From a checkpoint of a small transformer trained on Wikipedia.
Size: 15 layers, width 512, 3 heads of 128 (1 for keys and values), MLP 2048 SwiGLU, vocabulary 19118, 64.9M parameters.
Architecture: RMSNorm before each block, rotary positions, biases on query, key and value, tied embeddings.
MLP neurons of a small language model. Each row is named by its layer, matrix (down: output weights) and neuron, and shows model dimensions 0-169. Each number is 128 + 32 x the weight over its row's rms, rounded and kept within 0 to 255. Numbers have three digits each. A neuron's up and down rows have the sign that makes its largest values positive.
After each neuron's rows is what it responds to, as a language model described it from the Wikipedia text at the highest values.

L10.down338:113133138097114129105132072123130155150203115106123097125108195167108161147145124103169172199160087131110117106139115163101101130086159127144128163130165137136161132102146169083134128123097083100132075140145145119100063115134105174111139117109143179127127146126121072154063136102160172106091152112173162200120116150100109120109093090127140138141107113139179128112145104193093145031161165172091092144076153102080110108166147160127138146180139149126106097168131115184085196074095097126130177071095138067070138138
Responds to: Name-ending word pieces. Final token or word piece of a proper name in tables, lists and citations, usually before a pipe or parenthesis, e.g. Key, Nelsova, Regional Airport.

L6.down1800:122116062143139146226117108094116158131132115156124081139079102109159124202122095130177154135087134149130162058122094159151114160139126070122168163184111082156093140170155088098112141116074135163074176206171055084150044154150104198087102159118133134177088149109123167161122139136112119119134097136086128126139174132114137140175062065110134114164114136124121181140123122158142139131148112131130106190100101138147159085131170098169095138121111148063114071115108133144118144077140169083164107200148110140126158151
Responds to: United States mentions. Mainly the period inside "U.S." and the words "United" and "States" in "United States", as in U.S. Congress and U.S. embassy; more weakly, table cells and pipes.

L10.down2023:065114093098103124123111099168100043131130125046117128119118095130126104169080160167088154155115110157146151166136081120161213095140117123200135140139113172090122126151171159112063114138086106098053180125103139099144148153145094084139174171090134132115151125110150134136155103060117107199140165181117058107168091116171110126105108225136130177122088144108089140077169177115142106088145124109122078115124103118142111122104194132153128151115098113118154121128180087101168138115119134153162114114117129121131152156
Responds to: Split-off initial s/S/K. Single-letter s, S or K split off as a word's first piece (sled, sword, Sailor, Kyrgyz, Krisztián) or as a plural -s ending (tanks, bells).

L10.down1466:172115087152123138136076064156094158153103121204124128139122155168122084176187110103090163145130124160188056150089153130141101181132146167112160127101169106148167113148166125220105180148111099123149109057148125165150165102170153150100109077131104167163110146167066149135197144167208095122107138112082135098137127142114160062124098128145120095142174079093126154145131058110129138073124115144145145137126096075136136146190174117162080119131116104125138123152143160155153109105142192126179132082148129133136121154
Responds to: Word-initial fragment tokens. Short opening word pieces that start a longer word split into several tokens, such as am in amenities and amulets, det in detachment, lam in laments.

L6.down444:113153135089156124168110099144165120115141105139112151111130157130071167162100158133153048135140121108095111123146159089121133173168099149071143135138075117153085173207134122108079073153096124112136170184142134140118124107132155115131130103073132155074168114142124106091116148099120179113165088130112133166145110117157136068134115127192120108189134120140174091061082136114125103055125063097093180152163156151151104082187063090127105156146164120156113091142176094134192100128169165101151064155138140187188115159
Responds to: Quantity determiners and numbers. Quantifier or number words opening a noun phrase, such as one, some, two, several or few, often for durations ("for one week", "over two days", "some of"), plus thousands commas in figures like 1,700.

L10.down2046:106115148115132101139167127167085125134073048129158103126150076139098127130165115111099117137087145122130105168079159191090142119082129102094144051161128178119143154118141068119180191137153142094105170034142150118140139142109084193121081170139167151065152166102180107136118177094125121097159103123051156147134099122103062164116150153102087160095133202071098123118089167117167056141165141158125161182140085097107106119124124077172147165128202146157107158137110219092211047067095153126104137097147111143163107147
Responds to: Before a title name. Tokens just before a work's title begins, such as table pipes, "titled", "called", a film's year, "- ", or an opening "The" in filmographies and citations.

L6.down843:171158143120106164103145124136087108104157165121060172118149121120103101125137190152123125119154135189133101163037147152116105146144042081066152163104085108134121061125096145122050177040172094147121143103031161098112153150134129188183128137114102135098127128104105139083119143117078094076135119134121182129115028113126162112148120132082165103101152095157121131110101096107152120102171140057118114063122113120088129147162144176136099130069105085082161116158130091144174094172131094186165149118177139118161169090
Responds to: Verb predicate onset. First piece of a main verb or predicate word after was, is, are, to or could be, e.g. sub(mit), di(agnose), resp(ected), also said, divided, and a in "is also a".

L5.down1241:115083134179153070153112121100160167157121173157125170101107133142130121128142061105105154127147079147125165116113146113099152119121082105077172140152154203139083164122122144139126159138138128164114089129173101198156128173176146106099096175080124135078108082110158111112117129102108132087143035087156158120145136166146108175116140097113158114120152104076164114145125138110159151190179183153121135173130158169130121087203124142157136111126093092161100101107082041118145141157158075092108095122101076100107097122
Responds to: Preposition "at". The word "at" as a standalone preposition before places, events or times (at the entrance, at that time, At bats), sometimes inside words (Débat).

L6.down1470:154120100122177107116111087098096127172136093050094116097106122124125142151091110140159123110163109109098098076145094144180123125147119106129130069112139121147155160096138127145154167117081138090095098158085120086140127158119157161158196145140088138112107145169106093094077104137122135135058115168138147085094110085112089150124116159114179118181096050042103176167121103137141105188171171126115081142112088126163115146146131130104137134132100110107099159104093135155198125112146086155161165155129112107068179108
Responds to: Word-initial subword fragments. Opening pieces of words split into several tokens, mostly common words and names, e.g. am(ulets), gr(ateful), c(overs), Gu(staf); sometimes "after".

L6.down1366:160156045112035131087196125143158140133114099129143080164133139105145099133143121136117108207171120128094138126155102125105124112120079124163080138156123093182160134197107109116127139151158102084152062132127141162143106164121146173129162125128154088103126168106123128153123135134152110108134159142177161141205123136124167142082114111095110136113123141140122133098195100124112117109197114160140093086101106162096105111180178112129131102074136167129138124131167099148152113114070163146112199123114142153152089096
Responds to: Compound-phrase starts and name fragments. Mostly leading words of set phrases like head coach, Chief Justice, the front, plus mid-word pieces of names (Foc-us, Bas-el, Br-ake).

L5.down700:134126147158142144080137157127135128090143136101112149136146107131176191103093146146097125141098099062086174158113141177068153135132061142151121117142108149157122058132161115091139088104074097144115125121147114189112153167131134183119148055135119143123097116135128129087121130122137148152077152106102142131122124051132104154124108164114129115144127114111086151108158135093127183116172157129139114096147095132157129115114135116137105139095171144223117135088139144120076169183106112188172127177086082171124164112
Responds to: Mid-word name fragments. Word-piece tokens in the middle of rare or foreign proper names and technical terms, often in lists and tables, such as Soar(es), Lecl(erc), Ask(hab)ov.

L6.down42:091114107152136138135152123131104104135122123175099145116104102166120113116108114119062130111172161111155109134145136098102127095078058137126153133184145074182092157161171113083085146122125108140127133128130141157119156146119129200157133115139185128145129143134113099176154167097103153132147130113105108161146083108164114145102056125127087107139118136094096160103060198068158143162136136169118127154073173111109058085069131110100152178125146085149108077173106170133125144121134092099110159145062126138076138128
Responds to: Before a work's title. Tokens right before a creative work's title or name: table-cell bars in filmographies, "of"/"on"/"album" in prose, e.g. "worked together on", "author of".

L5.down453:128161123155112154154165115173120157085129137157157114182183167140132130170128143136084116158138115125148103084098137127146080145127153138150159142107078073118077127107138098128131147143141128117148109143144148147166156126140128095103160140156138081108127135162118127145119154130047090102156112183143137110076118195141161155133109147098108156084080199138119129094102081064126159143115146138149139103131045109144150124119138151119122141095123143101144107120132104085149165111124136162105118144125095106105130125
Responds to: Subject noun before verb. Final token of a clause's subject noun phrase just before its verb, e.g. "This system", "The condition", "Elvis"; also closing "==" of headings and table pipes.

L10.down230:137164143120155097109173165122111146075131122130118123142156129197069106093121158138150102156067116123158081121128135136109104123167137178064129085138138117129162149105113119093114124177110129151106143120181143135147093080131067141145130147191146100114147139063114093123104144112118066121104090126166114115138178149114126077121197160156164209121109149198127112148113134119226077100095187098083110135071166183100099135165138126142093096104089079123135060118122155136101137126101137089139123113137117131162106104
Responds to: Prepositions before noun phrases. Prepositions like at, to, on, for, in that open a phrase, usually before the, a, or a possessive, as in at an increased risk, on the album, for example.

L6.down1684:107109142181110135117152078159130115125099094149147137163100115124114124143091122105114123220115126106143110065104110155128143112115083152039076116122079103116094156165128096104094117144109163158114125138107159179176104119101157144108154149133122073102200121117106204097177091149115129147112084177167144080153146147100104201082102116172174097084166116119096159099213155119153096184090107101187134159115069046140137067166113124122120118117179116089145172165078167089126080170154105081102130181072140161081145098
Responds to: Outcome-slot prepositions in results. Prepositions and verbs just before how a contest ended, mostly MMA and sports results, e.g. "lost the fight via", "defeated … in", "with 73% of".

L5.down942:107137088158118142152103084079146134135109064101091096105118098077067125151095060123174147148101142116088145173185120146179169114111154215075092122148140179145104099131134089113127164124148137127160181170143133093136095126140155171135117036116121075060141102132125111131154107083143119124142130142136161121154143106167152129136140171117175091100091092142141112174115157114074138156129075142128175116139044160139075146137129186138111115148069044000215049170076173145166137082131125104130160155118191133068123080
Responds to: Connector after a name. Prepositions, pipes or periods right after an opponent's or person's name in sports bout and results text, e.g. "faced X at", "X |", "Jr. in".

L10.down1583:135129096140112125100136097118119162176157139158194123127125150195177113079121137172107067175116142113098124120145123149155130138162086117150163120091156066148117136100043132080144134102155082143185096115131132112156137137132101104118125112180162144170125086094086092052151131130106091185117136164127127223171098122127095081160109113145094147087124159071157091139165124119106107174113158134114097163099122128131103176127113124165129122123123121045117087166116106133117157156122120099206134128124113176101112157
Responds to: Narrative action and relation words. Mid-sentence verbs, prepositions and interaction nouns in plot summaries and historical accounts, just before their object (argument, into, fled, duel, in).

L10.down791:119128130119095141121118111119078087102139112106117188126106180120084132141126118111084118143159102119161105112184072092112097099095072135121131125143121148109153128131139189135147086093063150179171105074116093126059165105142162063150153093100119133108131084079071128130128200134124118107112102086111131104154151135114172141110119114151199104162143125177100185185124102137096132073101135105144132094138130113160110109150133126154091098106126176079133135149162064154152105154143097146087123206113160162186108142
Responds to: Predicate word stems. Word pieces starting a predicate word after is/was/were/are or un-, usually stems awaiting a suffix: support(ed), character(ized), un-oppos(ed), scar(ce).

L6.down160:140142107086137050062115148165096196147150127119093186112116102156153115134122101136076116118177082165138146083069161104160147120131182161135112130105144131173149112137069169103149170168110158079109149139176143154080121075173175172164139120140069177116113147118133142106084098124094174143121102132125135106102129119168115120093160151130148136131160090096135119125161079094095118130155158139071105138176153102189124176169095138159154135151068116173093163178105081092109125181141119089124126082147101121143158135
Responds to: Prepositions linking to origin/affiliation. Prepositions such as of, from, at and for after a noun, introducing the institution, place or group it belongs to or comes from, e.g. students from, professor at, governor of.

L10.down762:162111128183121139116136143192091088155108088105104152138072148169205154049153068125116104122157099108162129124112121138099146164169148106167115128154095085128116129115120094127117142130084081160142132175100112176143087123074133136121153079130063099127096159066106128089100157156125154146134139124132141087153100148142115137123088131130138149144072142107108180090080122148120088115105100202069135128078132174154112111133094119144119180103147116154100061108142103127122167098174149144112156130160117108117107085
Responds to: Split-word "f" piece. First subword piece of a multi-token word, most often a lone "f" as in f|unnel, f|iscal, water|f|owl, sometimes "com" or "F" in names.

L5.down352:097075075106142170105091118077119118114131170045110108080076119188149114129137093117116060156112154157191134165195186092104194106127147078112127188152131130105128127138137137157143081094210161119127079158109087094136067162165121072134148047129168154112122169163113099153135177154145103122129146130100167161143106067097120079095150138126154174117119121100114157131102114122141139113135130101152051145083132088128059147136184110136104129074151097102145144109105138086149149098119143138151093148112110105150025125
Responds to: Mid-name subword fragments. Short mid-word pieces, usually "is" or "as", inside foreign surnames, club or place names (Fasano, Iisalo, Osasuna), plus pipe cells in sports tables.

L5.down911:125103107170082093102125117151125151130147128132128109141168143157109099096096104180119088098084091139128115114088124117135123128131049179155119139127113119148128113152117106152166139147130132107018128108076162097186123151187094103157142094103120118144099135110109129109136080166126164122112136176119119089176088082107117109154130144124130169086123164133130158168136093181128136151145192184099156131050095119146114127126091139144118130136162142144136057131175137117113138170117140130114073130147081086117152084
Responds to: Short consonant word-piece starts. Single consonant or short consonant-cluster word pieces, often f/F, m, or k, that begin an oddly split word or name, e.g. water-f-owl, the-f-ts, F-an, F-RO.

L5.down448:125126132115089107139117105155146144203098111087114134075112125122124134111084137138168119116118122115165025072118116136106185156126143144154200148061098167119079044089082124187104130148110108153068093167115095106168163106085175093116130120116126114150094124155143147133200120225119071101149168049084073121154170201126092141116152136093124148073108118161103104093180087145078174131161103113138099109151084121135105112170107091129138143139146149093117085121106184137118122148156089146136099072163124150142149166
Responds to: Word-initial am fragment. The first piece of a word split into parts, mostly am or Am (amines, amended, Amaury, Amir); weaker on other opening fragments and numbers like 11.

L5.down1439:054105106107111077089157173178100090148156106162092123158136105185143130122147068187181142126128124124142143135119095073100148135150102107075154126140177088159070176094117139091173131172084053111113145156127116137139089163111093135107141118102105123148145107108149246146150101135145130134073086097084068126109149150116062109144129070122151074114163145114176127141099050156058123111068125116147148178094138150150117130172159147136119163040116112093082137085152111180205136142133177128140142158135071175168144110
Responds to: Country-name abbreviation pieces. Mid-name tokens of country and place names, above all the period inside U.S. and U.K., plus United (States), New York, state of.

L5.down1354:110106145156100088140082167090111077053104116081173192139086170146143164127086098126130158109124084085145154068221095149119132142044130116100193160130111201126165110111110146083127121137171058152104094175062140123124126130127105166140181109136141107154089135114134161142192149132113115116101122171179128152137151154099092118131103146112126148107088118133069126138112118152189115157112176095158060104168153162101132151117112139131075156103089114169083126190125096151140133119118139110142132149134125131128159166
Responds to: Word-final plural suffixes. Last word-piece that completes a split word, often a plural ending (H-its, form-ats, sleev-es), usually just before a comma, colon or period, especially in lists and tables.

L6.down740:114175113248115120157117132107104114118150150145151179093049111057126113119030187130096144145104070150185151091111188109125096077126143127166093070150103089063070115158178138158078146120158107103091128128172200119178155117131113093172158117084128200137110120128118170150093127167153139090077170121069138150174168127106107104149107149159149075168178087147123186127105074141120204119135144163174168070098100167188106118144164112144166143163126151077145105140077058084101118136155101110164165138095173189152110148
Responds to: Relational links and compound hyphens. Opening parentheses before an aside (née, played by), hyphens in compounds like All-CBA or anti-aircraft, and verbs or prepositions tying a person to someone (lives with, left him, serves as).

L5.down1671:155147107173124163145184137085149133085072088158153147078132160146138070138114138155101118148132148140147156155137142202165151118131128092164129090155126092111132129162160133158120158141102157108122129127113100157149143098090149112150147140113121136116131128129102092115168142123094167098132097105088109225085112085206112160063148095089152188076096084098115099161144131064099118139129133107119161137151195111180119169180131150086128109123127082154124128114104081040112092163101151158099098182120062152133153142
Responds to: Passive past participles. Past participles forming passive verbs right after was, is, be or been, such as sold, released, found, replaced, often before by or to.

L10.down1182:089126178151115123161146121138116133149125112167181112072085126158153143099083185100155107130142148123119123087133185099195087148151062097125156140107130148097116147197111156074169109126104098100133125088143153142139155165098187120100111123150171115085188157173129147210082109149137142095104180170126166112167101131161160171121162158111152135110114147104053150174114183134150154141098147125143072127129119130129054123085132141111098148141104114130092152115126127115163182173133203103163065091038096124104106128
Responds to: Sports stat link words. Words that introduce a result or statistic in sports career writing, mostly prepositions and verbs like caught, for (yards), in (at bats), by (defeating), via.

L6.down1673:063129116112116110156166148114142175136184135107124124167147157132177132099080086112106122148127105114122060110146067157137127069068115123104200161168122111029151109171119190144124132099122128106122113142162110108121112099113104103094168219120075128159138148103114114073115125147239081071106128174148142142118148167116126139159136090091097154127125115100123150100167105149178154141176154145088079088150161192100128152111094132098116136165152113111134177144125082095145139171083122146170092141150093133188121153
Responds to: Proper-noun final pieces. Final word-pieces that complete a proper name or word, usually surnames in lists or tables, e.g. Dire Stra-its, Town-s, United States.

L5.down519:180124128133139121106099080139115093139191088132128069184199142136108085155104082087111116078119087078136123124103097132110087124165160120164067119104128091077125118126136162116176051149139167117104110067187113152145107157107120156077210067080183132083069098121100115163102131088113125114181165125131122126167057118101113111153134087140103149121153074119133116112121091100058155073143140128107206117093113174116126152149123159122099145087095113122065113099151156145140156128117144153125101101104170111146075127
Responds to: Separation/departure prepositions. Prepositions and verb endings marking removal or exit, especially from after retired, escape or away, and verbs like released or acquitted.

L6.down367:116169103163111183128151097153146156066137099136159079198129209145157124076157154141142150114134131082104114129152120129109133064096098140163107163089139128105152078121147182112158105182101080120086089102140141151138111123106121109173091063121130146092112171090104176123134114179142179136089154165087182173140177112138130087148095138112133107135164136184122163122223128085064140099169125206126167125152110152134081108145110084097133125135156172142061106116121066118120134137127081190181155143123109099155098148
Responds to: Proper-name final pieces. Final word-piece that completes a multi-piece proper name of a person, place or organization, e.g. Knares-borough, Feyn-man, Dorothe-us.

L10.down318:110208107155168103145117110103081142105109160161133083113116083122130123165136131156138072201134185082118159143173182145104173125105092108163128142132111117142132089115148116148142129148149169049125153181091129070168115164116082146131172160164100143124180080103117101141127135129104122121202109107153087178096133203148125135155117166132136197097107099144155122148059119100139093131126113196133150100120102126110116173123096167116159176155138126119197139084158077154119127118183109099081154134093103160143152193
Responds to: Name-final tokens. Final word piece of a proper name (person, place, group, drug, album), usually as sentence subject before a verb: Re-us, Luns-ford, Gilteritin-ib.

L6.down858:142136085094130135159064118144074170144123116141076134123137176164124106193162118173114115151121088202165092093078118103126150141093105138130158099181132163141075206107117127125159182143128142064169145165163167161115128115112118149125151088140157166111090176130169121160070103076120124121130093147183169126149042103184171192159145152096087099124152165094176152115083103164146119144085170119138140197177158141115164133135132164095122074090099123152100116079105159141093115099125187154168094130164112170112155113
Responds to: Surname as sentence subject. Final piece of a person's surname (or a pronoun) as the subject of a biography sentence, before a verb like was, noted, charged.

L6.down228:156077108151153187140117121121067131169136138170150139116134172148141130174114125142131125141171083122100150047148152102221158143093172139135114139130093177080090129120126144114151087187105167174130139087111080093165095109218120110061149104146096171129123105059158093145161153106150105148128169096148152117142101126126187086124198107116142140092118106175087133074149114116145133138099095117073103185164087188108091164160122071134125087113142133132210120149133138111200141151162113109145104136159058153101108094
Responds to: "is" strings and table cells. Fires on the letters "is" inside names and words (trisected, Talisker, isopropyl) and on copulas is/was/been, plus cells in Wikipedia tables.

L10.down1709:077144163118071121095095119167170216081155121113151094155160143137138116091166092134125081118121116127183176091213110189138139099165147149132154132144122137135154188125109127152134146154113084131140140157151075107114142153127104095127171084105128089163182113099123099107109204094095105123100069167191119135084105116144204101126119149192101161075115188123116176118117135179085156103162162133165117153118158153112099104146110077116095096103132133152176105123134089199135143211159148109118080169125171074153118121
Responds to: Copula after a subject. Forms of "to be" (is, was, are, were, been, being) right after a sentence subject, as in "The city is", "It was", "Police were".